Weights of a small GPT-style language model, trained from scratch on English Wikipedia.
Size: 2 heads of 64 (1 for keys and values), vocabulary 8192, 5.96M parameters.
Architecture: RMSNorm before each block, rotary positions, biases, untied embeddings.
Training: a variant of Muon for these matrices, 4224 steps.
MLP neurons of a small language model. Each row is named by its layer, matrix (gate and up: input weights; down: output weights) and neuron, and shows model dimensions 48-143. Each number is 128 + 24 x the weight over its row's rms, rounded and kept within 0 to 255. Numbers have three digits each. A neuron's up and down rows have the sign that makes its largest values positive.
After each neuron's rows, "fires before" lists the tokens most often just after its 100 highest values on Wikipedia text that the model never trained on; "fires on" lists the tokens most often at its 100 highest values on Wikipedia text that the model never trained on. A number after a token or word is its count.

L3.gate77:108128119188127141108121121106143137209143093136163135111169168114125164136144125168119132119094116166146096106121150133150156116113144095149109152131121163097092193134112123144141131134116121087117135106141118093124119090147128119138153127149115084150134134100160119117148084167142089151
L3.up77:145116089114125170132107087119082127167103155132190138141144133096095156111158101173118143112091147142123081105122149134117142143110164163107127123112176097140106154121105137121129135069129117066130163127139142077152132105180107115133159114172108149131138119116171120100136101135120112128
L3.down77:126142117115096132122149144154162167147138128138169111136134093173088123130137127210117063114122124101164144134139092113149113165130137136140139150115106134116109173109110127130128132125154100152137134106090096130132166122127138141135103126133085121144137141134139139120159128148127111084
fires before: "\n" 31, " —" 16, " ." 9, " 2" 5, " 4" 5, " 3" 4
fires on: " |" 98

L3.gate106:139164108128157138150115141124151145128098120147132101143104127131146133130142120093115135109098114115146118155130134121120142106083145127142111088125132085135110132114113088150109130155125168147088089073088119072121182109152104173103144119136100141155107105128144128106134132108144116163
L3.up106:134160143108158099163092178121103145117140083172118127140129137130080159096115120139100111106149111145120103148138121120102144134123100136108149130099152132143122088168119147148152149121132152130111071126139122120111124124169117196152126137136132147087135133125101121154121126092122131136
L3.down106:116116108111130150154100127119114163150136095154096042141116125156152136137137111103090137127126126145155128145152135108092160108099124104163094111102137137111096097107125094145128126116142129103116126126087118132105130091134142120135136161123110108123101096111130110145133098103091141174
fires before: " |" 67, "°" 6, "\n" 5, "," 4
fires on: "1" 21, "9" 16, "8" 15, "7" 11, "0" 10, "6" 9

L5.gate334:134155073104090128141104177131130114112148099130136114137121116123123108099114082149126093131136108131140128126089138167157144109109118137155108117105163121157142094138101089178140142181149136195178126118109168149142148073102091153116104174137126141155107075145123131155163089144145137108
L5.up334:110158146151167121112164126108126117120152126132122124148136116142117159124122140120124083126139136083153092097176122121171150141139136110090108124127092123132144148114120129123124137134153142150155125082090127146132119115093120096102170160090086098084134160120143116152139181138115143089
L5.down334:151106109175116124117105092158099091158128082158129132090108131207129086147122109107156127164129141127102099168143092101119132144151140086145104143139146104090112080168141131138074109086152156118093124135112139141126138135128098116112122151174116121126153129113052151118128095115105115118
fires before: " |" 79
fires on: "0" 19, "2" 13, "6" 13, "3" 10, "4" 10, "5" 9

L5.gate33:147117119112114108161167164134124103122085151117151120121169117132083105130132125126124156123134117168146098113157133107073127150090144134118132097154141137133099061124097094118123119127161112181086133138097134136195166126167115114141087129138159135115109146149091121115124162082084166137
L5.up33:115144113139145169089151112095120111126110132156127167139143148130149157100150156090105135112098160144157094149113115116110144161110160154145152116175130151112119124139130096113138132140118132151164088100122168145130124104144117144153125157162156102098126099146165079141110122134156141125
L5.down33:139155122118165153145163100126105156139116132092159081124111124112146157165114131113159137146111091155142057153123132116074118089121168140115199161091144114105159057170136162178122114163126122155077140157119099145120155107150150152119124131124124122159112122116091126164097115126074097119
fires before: "=" 65, "\n\n" 9
fires on: " =" 41, "=" 34

L9.gate10:153157132108115183150147093131160125141123113142106133172135121111157130111147181094129112104116136143119103126088143167122109104122107131170115125132126123140115135111139117077095142168124108153145079149126125103129175108113105116160108193103127134107096110127127116154158129161102103173
L9.up10:087151115118130141118135128127157116113148149117143125119092118088135156128143133150141126157132166160115142140148134114134170135138105147086142121148084115141157142094047119077179104144120165133145103139138118124144110099117137116117109136115152155063138165162129131182152163123124114086
L9.down10:120122086159114121109142153064104147156023110089128132157129144101083150134075149113116153147135117164146130137150098116148078104122160100144115118119131142148103078114116125119120117128128125102235106137106154105163091119130146117126134110111107103095100135119154127149152127116126115127
fires before: " 6" 16, " 7" 16, " 11" 7, " 10" 5, " 8" 5, " 5" 5
fires on: "|" 70, "\n" 14, " |" 8, ";" 4

L9.gate13:105097124191112153145188126130110112153108162148136111108114159094126110117104120171157115164088114118146089161098169192142110146129143139154138111139138101129124122150140109117172145151125145098165097125135130102161067118108122125129140159127106088151158149184153137105148136128114178129
L9.up13:143094145166124129111128148127146155112144149169136102151104159089126134114117151122180111140151116134113115148135138117086139141129143156103096127103117104139138158109186134134117082141141123123138098110155145098128103127137118106132153117080095131125127095147206117136119147152140157119
L9.down13:122127131122143140130145112114167142160136080109146131126129095092113149126146139103152109084100120141118115132143129126085125116167141097121146148109137124110139150158105169135135138141118154104083136101196149150093069109105147118137111118115107134127140093100113108167096152137159118125
fires before: "|" 93, "{" 4
fires on: "-" 93

L7.gate41:126132124131132149118155104112114099129125110156119060118149162111145166158117110128172132112114131137127114103172148108103153071148114144086074119145128151135133121143145096117129124132119136163151101140134166120145120150164137130140148114084148132180132126109161157156143133101158125152
L7.up41:135082067092116172150155123126142117102125152142105139166128067139111144087125145122121126095080136133119082086122079147101124106142099145130161166156106128166129117142137110109135120103193131159210110126087130115136150138127135102143132165135142097102106153132104137120125106080109109124
L7.down41:161138128118155086159122137132098103131137106144161075126153122122155109123134105130155128169170143160100124102155121150106116129111130166136131095160099133096127111156165108083108094131142085126130116128160168174156113153145138134152111169161142153164148100142135156138185127136125133172
fires before: "\n\n" 47, "=" 31, "\n" 5
fires on: " =" 44, "=" 39, " made" 6, " announced" 4

L2.gate426:139107129142145109070113122120108092121090133140156112097142124120168122142161119076111132133136111122097158154142126137091104101169123069119146135117163130139111084167124103136133125089143140089123178135105107110119095154109164108125082136115083119126135119156181155103107126115109169129
L2.up426:081128151117164112148126110118166093097101130143108131127082130161117118147121126135150114155107148169142123108118105155162136157153122130161097163117146104143136144153135127140102095123124115065120161121131122141123120127124120089123122115083108120103137125174134109146122117152152100160
L2.down426:129116089121109160136116183148107161136189118106124125142137168153133136109128136122160125095116121064125125121116109108123126150127094142150102141122156103106136141102139145141136122122124195142110126116147116172115165162119119133077090141150117130151094141122121097162132152125120148137
fires before: "-" 36, "C" 6, "Comm" 4, "–" 4, "u" 4
fires on: "\n" 55, "/" 19, "ern" 5, "sc" 5, "Sc" 4

L7.gate244:116164140099125124140149157137162114185104158143099079143123138102128143132135121172120109174103135108137097156070081111155116149138100146124096122159157145112135108079152137123160124136090079104152156158163104127123122136101145135122118145117087134132122121119152127173089150161136144176
L7.up244:095139109160126131161124111106123138147128134151120110137103135116133096158126089103135087127112131150115162103112137128100174088138117130090123132114142145076134142076127111107102104072122166106169174141161158146152131112117090133121148102120112120102086099117135118118146144140122114131
L7.down244:118142136127151117109115133134110090123139124123146086105111124145126140134092126120138130116106129152156161103110134128099107109134146168104170121119170168105170113156111134122065105145129137091089182144129146164115099161129097143141144134100104109120158091096115109102104136145094098172
fires before: "-" 87, "raph" 4
fires on: "-" 88, "g" 6

L5.gate354:149141197133102128133129095094137136138136153091185128110107158113124106109143116101142138144082094108170143146130121134172119098115146108112100139120141108128173142140110108107140169093106127105091104126137122118113128074117139142152124144129095127150132094168123125104121141152174138160
L5.up354:148117095134131118159196137137118145116106167144149131135132109130123162164115144145111134083120129142126104170134134102128153173135105145090118118098128118142149124144124083148162177138088102123110120144139131147164123133107108104112140142134133129156114142122116111106137151096119157134
L5.down354:147149172127109167106186154121080138124170185168100077120125102144129155131110086113090143112162125135119138150108143112157108125151074166144126119110117085163146113104112135122144104125130170114167120124125089123087115143123118193123131101123137147115106084066107115147119149129113138100
fires before: "|" 99
fires on: "-" 99

L9.gate343:118159144110116130175117121116098117165124115135121138123125174097136173142161146119184104165129130102132105121144145126133155146109122134122104186112115167113136162112116116111138181084116108115118100112121130105117165140129100127170115131121063154124125167125085143150149105097159137146
L9.up343:094141125124193140170146134135176097106105094130099149125146135133135138131181150119139086098123139154144126159154133123100116148141123115123130120129152139169143144102114119112138101144141110144102155158141111131122128145105130188119158140131139166095111144119140117127121121084131120122
L9.down343:120130137165135118116115179145129123088000107127142164132109124149127129115131114114137148102130143122133153119111158142153109121141145145109144140114112130177112121146115140108119132149144127115255151138115103157124103130123117118126138115113122128092118100125124110096101129125123141105
fires before: "=" 28, " 5" 9, " 4" 7, "|" 6, "\n\n" 6, " 2" 5
fires on: "\n\n" 54, "|" 21, "." 19

L3.gate80:154118168161111162100154143148129122117114122153122104139086129183162100134141137121145118074116175170099136113156175092137133163114184127150129063133131119123099116152160151140162110108095161137156113092102128107138117152134143137098137131121123157118128121133169130121137138139102125091
L3.up80:133142164156107155101155125166202147089089101179156115139113134127135083136192148130158131132120122136161124156127118102099124182162156152123120156112095095124158122156124140124113109119138132107089112099108125112152116152127133155110119166153148143125115077115144182155102132110119139132
L3.down80:093161075151111130140123124137130117112189110142121172139154135064159116158143133131082132142127090154124149156134115126083122145110126131153115135122172104126180138088143102106103098109119119142155088159141136104150101135131094145106087135164137139109152151143093156092091144108107134148
fires before: " the" 34, " his" 7, " its" 5, " them" 4
fires on: " of" 73, " Project" 4, " All" 4

L7.gate214:133114109165136132149153136113139111167184138134097134125149108131078154135171141115105130139164140158155122138149123119129099098116144123151144142131127177156162116171154152131156131133159123138130138133140112137108133087104167115096131154107170127151128107088152082154130133160114152120
L7.up214:105123153090150111132118133188112166131137141153105141156090118131144129087145190125109203124116102120153120125128120135114136137131145106116123133195105105138096073106149165137142107104138133172115094112143162109143155160162169131141119127156143092139107080099170138115146072114069099141
L7.down214:116115122145168143082151110097127101127062142167129107122159149120129115141143107160140140136137144114114153087135103128087143157131152159148103104117150123116123144168093113130149106145089170106098148119108125171160111137120076103130099109117095127087151206108079144177119139086139123157
fires before: "," 19, " (" 13, " of" 11, "s" 9, " |" 8, "\n" 6
fires on: "'" 23, " School" 12, " House" 9, " Center" 7, " Company" 7

L2.gate34:099128176133150160107171128120163109139127132116130129126142142132144135085127162120084164115157150140097120164109170118092142107101071138100104145147125158144099151113117112110102150100102155102093152138184134143141150171130094135167127095064124087129135116112162099171175140124096107150
L2.up34:095149144122154125130094150147156132119140115114114125149125052135132124132121171106126139120159113150140135111053097118129169092131117124131117146135147145131112140164151122120133104107097163120120135155104119141188118144121107159144141085133143120168098100129125095145201111179101131173
L2.down34:121133124132116133115121102166152117139083137128121145154183113134126156165126104126114130060111142153137131140153124147107156133116101114113113153147157095108133137114097134120100112115087143213177150115085104167166124173140097086115080133112120131073157149170113106143135127096154101169
fires before: "=" 69
fires on: "=" 69, "." 9, " as" 6, " 18" 4

L2.gate447:143121094101110151103174113093178114128199144091119204155158120118154117125149160118158163116092128155130143126144109126154186099087121112126114059110094105137112132089114124138158163149121077135126122112137095129123137139114152153118124114094139135116120101108129124138164100125108164141
L2.up447:122121108139105106135160141143092117132105140158131162151132159156086154110137144122136093130126110141121080111109135100098135155120145174129144155148164080130143131156113140154150111099094147098094115128103147146173121143132074083116135094123139136134127132092157136141142171127108101158
L2.down447:113156117151103122146114136106090140122096100116145137102177084116111093152128122115129132122116100097131110114120133123146136180141157117098115154104145179128143131129134152104113132137121131114130136138093116165114078133138155120106182097088108114137105155134154073113111091161091090123
fires before: "=" 95
fires on: " =" 68, "=" 27, " Inf" 4

L5.gate93:150120147166107133129159114148182142106095107117144110126122173139152141103128101156125114134114109141128136129115152146105105128170141150127122121081119097117128109137166113128159122114127088114155136127109129138108124128110107147149137126139155140166105135185121158156096076113097129161
L5.up93:170139122128119177131150093145151134148109138093127089122154136112130153120146083149137123145106123130152148163124162114086159148134144145127155129149158105126113122066123130152132205101123153131169117083095149119120112150130159120160137143099139159163116096158103148141149134103124167137
L5.down93:126162163132114128117114094173129125138081121134137092139117103149172126138146124133132120141115099177113131151147141151130125122121144152168107136101098094093107117142119098130159104113128115103216145118111096115140141180152106127126113146140139124119127088121204105140080133138137090171
fires before: "-" 100
fires on: "-" 100

L5.gate216:135071123110157179088124093098150116112134120139148143132147103104083128137163130135113164161108100128140155129145084109094119172111161111124106143130170085161134136127127096129092147127127113092126103112111126129139101112065107143132129130104137118135114142112159127122124131105098170120
L5.up216:093106131131132102097136116142113132176123079093147093163143131148095104150101140113105145123112090137124087150140137123126125164055127100133125143154122124146162144132157147137100122185136084130146056093146119098111115131135107145121108122145142098104161102095126151110122111167145160120
L5.down216:135144145160155154159080133097121168121165105084105122098120132111114094100158156110123098074164146103112162123141131103139130112140102139104072081132106168111106118093116116073143098142085106083108114142089117111130153128094137129162150080147104148139148125154100143107153120095121153105
fires before: "=" 95
fires on: "=" 95

L7.gate223:111134115117076120149118128098135073117102115132161133135092122175184152111128099144136183190133140123103150122149127124124116081128101089124130126125110144146130145106130104113126115144160152138130157124097081116102185204152095072116132097079090096142146098137104111133120116144149163147
L7.up223:120114123146149132092123106107131119109158164141103181106127113123143137125147127120201135130140141159117148125149107176123114105168084102107159156107106120156114118103111137080112143137138112139174141130154147148128120121154135142119142144152096105154117098167065127115144141114110166066
L7.down223:153102115180143109097116112150154144107127136104095102104081133138148166147100136143136100101157125120135151155106103122162169193147141121114121126131150125114135099093161080109109166152140137157075100127144118102137131143105139120099153091130102112123125136137104090142106133078114190166
fires before: "|" 25, "-" 22, "D" 5
fires on: "\n" 61, "." 39

L7.gate280:073100177150134154150135136136118136155145120213164122104137118122093110156132152145150146135156099082138128120123139147180142112133091153169102152139143128134147178097124126143088120125127102125200130138119144134077112075101116176135145151120104119122144142104097180166142113129138111137
L7.up280:163134106157120136122111120147129118133167178126130170130173115129141113122089091101142125155123132120125148118142098095122162114083112144158165139125119130104116066118112118114144155125136128069119104117156088143138122117066126095081090151154115156156173158105154148101103123144120132149
L7.down280:160158116080093141112129133146136151155213124091123115097156136157148103133113160130096120147105124078090120107116115142094149133156124134117147132131114123125106118133095068155146091104163130119108106171170115112132102140105176107085101150134137115131140151137145116170116150132120164140
fires before: "\n" 96
fires on: " |" 82, "|" 18

L9.gate337:148154110111111144130134118121130152151080121119164138105136176120109107135127122111107141147119078105082103168110180099125114135094126120142092137161131132108154142121091152128155110112054132133140114103158148139134126111056148120125131161084065146130124116154127143160134138146138128137
L9.up337:115138145118073149157103111111126136143109099086129111167133185120105108088113164108138091137112097126120080105120138098124144124165101122126085150127088123151140135104104133118154128096108125107078096121124159132118115130108143138151133119132071128158098146101129155113168124177149139151
L9.down337:132151124137124130124145090137148134150175105121107162130127142171141132135147128135092112135119131143152114073118115145123145153135097108137082105155117123142157154107103114157146097135120144117046120141107130120088108127115119127130138118157123106111106098139188106120135138090165145112
fires before: "-" 48, " Liberal" 4
fires on: "|" 32, "-" 31, "St" 11, "=" 7, " US" 4

L2.gate257:163156136157102120118162149078118104144149141153142169164130146116131143141135155143142159118093110115120125084114087136140161100104154139123157172100121143081103162121097135157131123108132090147100125102163114111107136112148105138139108119143082098161100152135154109123180070143126094160
L2.up257:134159102162140134137149146116140111171102120139117172151155144128133138132156139149146132120066154163115115091111164115128135107126148138151158157102157121104102160138080117153146105102101132105135140083097139087116138084118111153144120143150127082202130141127157109128156114154118114142
L2.down257:132142096121108122109113134124136131188148099132155094148143090142119115106148140184119108161142133130151147118136081106148126133121133156136150186140087123106168188108109136150145136131136117130136105125090140105089134113118128116132109148112121101168116144118140110124148095121101107109
fires before: "\n" 30, " —" 14, " ." 4, "  " 4
fires on: " |" 93, " following" 4

L3.gate82:133115131136090125095158139130151129115137137112120148129142135112152079090134096093127164140148125120118121162127151119138138122106155172148117078162093142117139102111117118171095139101156098144117165116145146134176107111126137140179100092118099126155134114141180097130118124130129164177
L3.up82:127130105169118126087134094147127143144111156093145122152125103138078160133120111112104107120149090146136182099078154131173130119116173133118129142135159134166159151131128154130134125115108144135191143130169138120159149150137141116110081117155100159136137120138112133122155165117160062120
L3.down82:114136119148116100126099120084154129126100176119127140115141129146156101088160105113135116160106155109129122202124124139149125172132155139173135131120129159137125109125144110159141100129148186152140150125102135122163091118156109122153118107109132104127136147109136120153129113117150143135
fires before: "=" 48, "." 8, "ag" 6
fires on: "=" 56, " E" 35, " A" 4

L7.gate112:085152173117076117135104155113139132160130184132139126118167163096130136099101114145154148121145089104115122119143124136102104141125127142113138152113160154119124169094119133143136126118141115131101062083129136113126114093119101145072118186121094163153114146114161099132180101125136117089
L7.up112:068159128148106151140120149175091127103127139154100099148124117106165074195119119146143084109120118113099097113135102113157163126147130171132142131104137111115053119132148121149115154120131141130113099136145174153091134092136144144167129138119149105144110124110140086109144144167122124157
L7.down112:125172113136119175122107135143047117161195142157150099113117140170138103146128114143152108116154136118122092154156110111104143151098126109154140150099150149070097134145130117107110157115131140131075149176139107170147148156125105148130146134106102116146131110082152135162103092165101147155
fires before: "\n" 39, "  " 18, ":" 9, " 0" 4, " ." 4
fires on: "|" 39, " |" 31, " career" 4

L9.gate94:142104128149110134084150138102164112124139134164146120115124178147178151119145133092080114117149117131112137132126125157085070148107159114136082134126160153095124181115165140154127161176139140146104151150125108188115112129107124135164140125161105141151172130134143123119117109095147137154
L9.up94:132152112150106144131114125135137083117138148130121100145112166122173119168115123144145154143128152086104141153146109145139125167141127124109170101139162122114113091148143124110165165120113092147109132129146115144118117090124122142143182106113088148072117122132142144160131110076115146118
L9.down94:098106087147173141105080147099089157100062145124142140111139151121138141117115137135089150131154113119151086170111117143128114125132155131111123114161146120135108153079119122125134139154158128148107089147138070140157130153160165110124079111173135135118111138123138151127122154111138158107
fires before: "-" 26, " -" 10, " a" 9, " is" 7
fires on: ")" 34, "\n" 27, "," 26, "po" 7

L7.gate159:122126114128111096072117124116148100166128097136163116096175116127111155117135142096106087118122117118094100107150159119115148159117128135170121144102128139153151158147143129130065116098146119130093144107124130150145153157120154109134122115133100109127105112129127112132131129120121123166
L7.up159:086129131114129148153106106115126136148125113085117143143154129120106066137170126125158159134104114135145151165123172111121113102105139159173121174191149098139114115116120101147114124113127099187098079122153091148183130146119130129135119123100121096114114131117142122075136118113139095160
L7.down159:096149123091101146090090150131141088162114104137114149129131125095131118141134122146125127143140123084149121118125133140124070124120135144166082161152124121132091113073134119155100166117071126127169115189171101158158116124153134154114104085116134111106123125121130161129163124164132071145
fires before: "=" 100
fires on: "=" 95, " =" 5

L9.gate440:115103121109163091143191136111182135155100092105171132113136125175145127151144157133148104146156123143097157107167089130105086149156126123143143120139168125162098101140095130165132078114129088148081082154129137112154120155130091117123085122127117109142109101113107129165153108114129166159
L9.up440:086130149122112074108105104162110117120093113115151140149158080176105101152141137099163130118186100106136094137107142127126122141156132162115123092135104186116147126148116096102132153136150151168153134154103154124105156109091144139131160180112105110141156164137115121183100140095123124179
L9.down440:101145134144099149098132124074138106167104108123145098131114103151144134113144122070155138155130193136129139123123156147144135118126112166115146115116099145077093129129187096142096119097166159136098096119121099084156075097100109122139108110168098093133133117132099102160150146087166101156
fires before: "\n" 70, "\n\n" 24
fires on: "=" 94

L3.gate323:088112074140147133121144064082127103104116098133106123103124129141174128127116106071127121107134098114153128161150148115163127133091142140088096110124126088083136112141153188106129127151111115150110083118143163132163128128126160087145094134120165136122137109144131131115098131157125132119
L3.up323:145126128116109109100114103102109131104112103155116098138112155131111081144122137133085112116138177124136113081111123134138090158164109128139108073112115146118151125094126149111110160128136122174140146118110088141167155136131173096116125144157146183080100106149114129072093148099111126125
L3.down323:099141125135115063124128135140111146177112117112123083119120135130153135151116137149115099166131131133155148103167127128119139115107143138155152146146113113117117155166107115109097147112159154130219117102104142090117111116122161136141105181155128192147144144104155136127140153123147129113
fires before: " |" 42, " −" 4, "ss" 4
fires on: ")" 41, " |" 16, " –" 7, "fe" 4

L5.gate251:089165144138110114115128112141143094127135159133152116078163166130150155103150112142103156140114088169126159118106096097110133119148140128139127119166136085133138111149149125144165156153127102110138095148139085136097148078153113120142163153130093120112098104119154143151133155133154109146
L5.up251:144129136160117137104150131126165124132109125092131124145112148132091177117142123156113110151113157101123106134177096154144141085160120141145154178120149131143174135129137171116118105101147108107136160129124101178110126118122117152086123113142099176151158138128139134132145127116128082110
L5.down251:126149099126133126128155171100155117111151167137127101130182112097142152098119128099130161161183146112129142139134148125126103137155108152151136095128194125171158145134158097112161106138225165110151124114113125124128121096127147153105109146126104169120097107147133145150125086129133132143
fires before: "-" 40, "|" 31
fires on: "-" 80

L9.gate312:155094119129172082137163135134105129157113128135116062105133150124152135148127118118105132106098120124096127112136116164094104113177092117144095116107201108119125158144108148097146160134137103152097124118151118139159153107131123162092101127131079086138123091128174086114121094102127168156
L9.up312:144104104149164092141135159147107132141160115128101110111102160113143137123114151120111130124072141168070148127119094135145110104121166157097115135107138116046133168099119138128128168112160116137097124118143135105091156120159142127130104131134123128111138139124137132138123128110132180087
L9.down312:116167080137170143120138162141115120133161159123095000179153174154161153134125130143100152113097096165116131135119142092145143116138138130118117153120111133103128150122148111110108145126134113105135143143110140098089139129145140129106120129149117126126116143105102121147098144109149142075
fires before: " was" 15, " is" 15, "\n\n" 11, "\n" 10, " |" 5, " a" 5
fires on: ")" 60, " but" 14, " |" 7, " and" 4, " was" 4

L7.gate79:174108115098124149112143108128163110157120136131150101164165093126149133129126187125137132148154125155109107134121133089139125117155166122147180114122153146142148135101086172147142140107126109119127170128154056139139153143090157123097129174102086127133144100142158118171164144139115170127
L7.up79:144115131104100121138120125150083123119114097157143125137162147124124153136196126112123154134098144121113096107144154109119123123127145152076164089103124122136128139115126169153148178136061160126106121122141123165132122133175101094135172151118138108098149115124137116163161173120154137160
L7.down79:145131111156114108153147176130115125076123078114127159123141100129119135138135092119126161117134117137122072162125194149147115124113128134111107111129118150088105139202144099105133112125126142136124110118110154111128185145129085144151140108108102143139128122147136129178079121180146111156
fires before: "\n\n" 47, "|" 11, " of" 4
fires on: " =" 47, "-" 12, "y" 7, " one" 7, " |" 7, " family" 5

L5.gate176:115109092125138145121143134159125109099141129127161134121132105174155082155133120088121089157109137145095088136160172098087134122169136127153119131102138129120092157142126121143147131111095109142158075113092128094123121138131136119107146155181112154067108118134106116142115161134098158131
L5.up176:108117082089101134118116106137179115075146126157131105124150168133145146125086170140075116100140136148163105159095101130119107138126095134118139118114124122095166107122127092124137148116112126098116079143110151110131148097164111172134120134132137130163138174127076106112135111119109152090
L5.down176:159135128125133120160124140127130152148172114098135110145135179152137128120130136126133136132127114098105084103147107142088097155129158131110114101139155096122125160142151121091138130109102108148138161079102148147129110133093156127134078100118127112087123137132080177121122132101056098138
fires before: " the" 30, " of" 7, " his" 5, " its" 5, " them" 4
fires on: " of" 68, " most" 9, "\"" 8, " some" 8

L5.gate169:112168155109142102126129135129105054130142181113122113133102113083131124100123117175119125147150121168107114123092129135144128126126154153104089093102085180104121077109130114146154168141099133133112129096165106072148132111153107123115147165142103123133132159131149145108096106112109144164
L5.up169:121146118176154115127131127118143104121126101094123097104148201132127165088133130162090108168163140127089112109126136140093145155171073119136109110122122126129106130122110093135127151137132132131123113145121114132121101141145118146115118130122121109182102132150179136174162125111085114176
L5.down169:120140120106165131129143133135103085165113139128087154113099143163107138101152089167145127155102149169081130094131161104130126123135111110138142137114091121177143125150113070150127140099122131098146151108140152132148143136124126123141146170124157120159102131124125120146133102117097120143
fires before: "-" 97
fires on: "-" 97

L7.gate267:142086144159077159144121112129171083126142116095140096133181119152100102100155165108147140176149169142141131130109126083117145113116171134133137138163127143142096159161082127157124127121116133197114124137120106121128134105105123120095080109121122101113121150156090152095129138150153148155
L7.up267:074113120145139139124138092113136118121159154124116149146155159141108160156091080088098130159139113099112179152139097116154132170106114171112146140171141123148120110119135120096138158088126167138140114164121125130100112131124149120162134084135084123135118154143108149146100127129163135140
L7.down267:134145100100153117127116100142124139155134148115101053155165104097100137148122111112184112124129098135087110140123109136176119098126138137105173137134131141155136116155128117128111108143144145110143127139133129137123143145131104154113095080125150143090134089141126112134110089123119161131
fires before: "-" 62, "." 38
fires on: "\n" 62, "3" 5, "2" 5

L9.gate409:108105168112092161139102122142145131147129139148160125127110146135141144121104102104103091122169108138112124099121132173079168153131103158122136155147167093156114140152172134115161097179133140110165118145113158211141137071112155139155100102109151100155121139139150137117134117101142125169
L9.up409:139136139142092153123134114148123083104140187109178120109159108141104145139078144099183124138112088137111157158135106105122133108108121156117112129141137194153153115136115122104125150109134137158090156143180146141113115147117135165127112097148156122123137182122150147132130168111137144125
L9.down409:105102121137160157095155175140134117124184138150133158155105142146104121144084136076171095125124137132083150160111108123120155147092110127137124141096135152145149145116097108157147147127150126137078110172137119147133129145133145141132143143151129143090176164116129125134098103121145146126
fires before: "-" 66
fires on: "\n" 66, " of" 8, " in" 8

L2.gate252:102132148125132083122167126131107122137103103149123180068090135065171136113126115116154099129155118090083139135147141086078141159167133120127139135107114066113152122140172115131134132150136156143171095133124128180090122099110147116120189167124107120133106139132120140114096153109119162167
L2.up252:141154161153095123122156160155145101125099125093126139100105130122152146140157133139139152156131131109062151135068168141121115109096112114139123086180123119089181138075150149143098072151118142131156105125129099113076155134133147121103160135127102115134129172156107142140149103101141165142
L2.down252:114145079119173130126159146093129092147131111133141060171147146129191117148088173122141141113105120123133144139082158149122107118110125139112131156158144139121114127156111121144092114156104187161127117125110126122096115141120131123125183100096110104136132138132096117159168151118099114134
fires before: "-" 84
fires on: "\n" 84, " (" 6, ":" 6

L3.gate36:149114139156173163116123135123154121186152133068130130136133123136121134122158120101128190146136123137110134175098145104109143134160136114069123130162126145115171141152135127150139140057130096087115134149118119158124135100152129100147107112128122151146151206110157156131165123142095122123
L3.up36:140122173119135199154117102081144159144100135147126147166188094134106134115116108101072141115115127103181096191119146144136156115122115114144080136120099110108120125127113125110130161133126141135100125092139140098148139130128072171149101133134114117156174102100141140126109133127136104119
L3.down36:131133156113132137108136174120104118128173119142107091106073158134144159129147137147146125136146130157149121088132130144175100124103132151163139107115151138129168116118144107120135127165159092166108127126104106162148114079099145110104106133094124118149091175147120098125117162125111139148
fires before: "=" 72, " the" 7, " |" 5, "\n" 4
fires on: "=" 80, "A" 5, " of" 4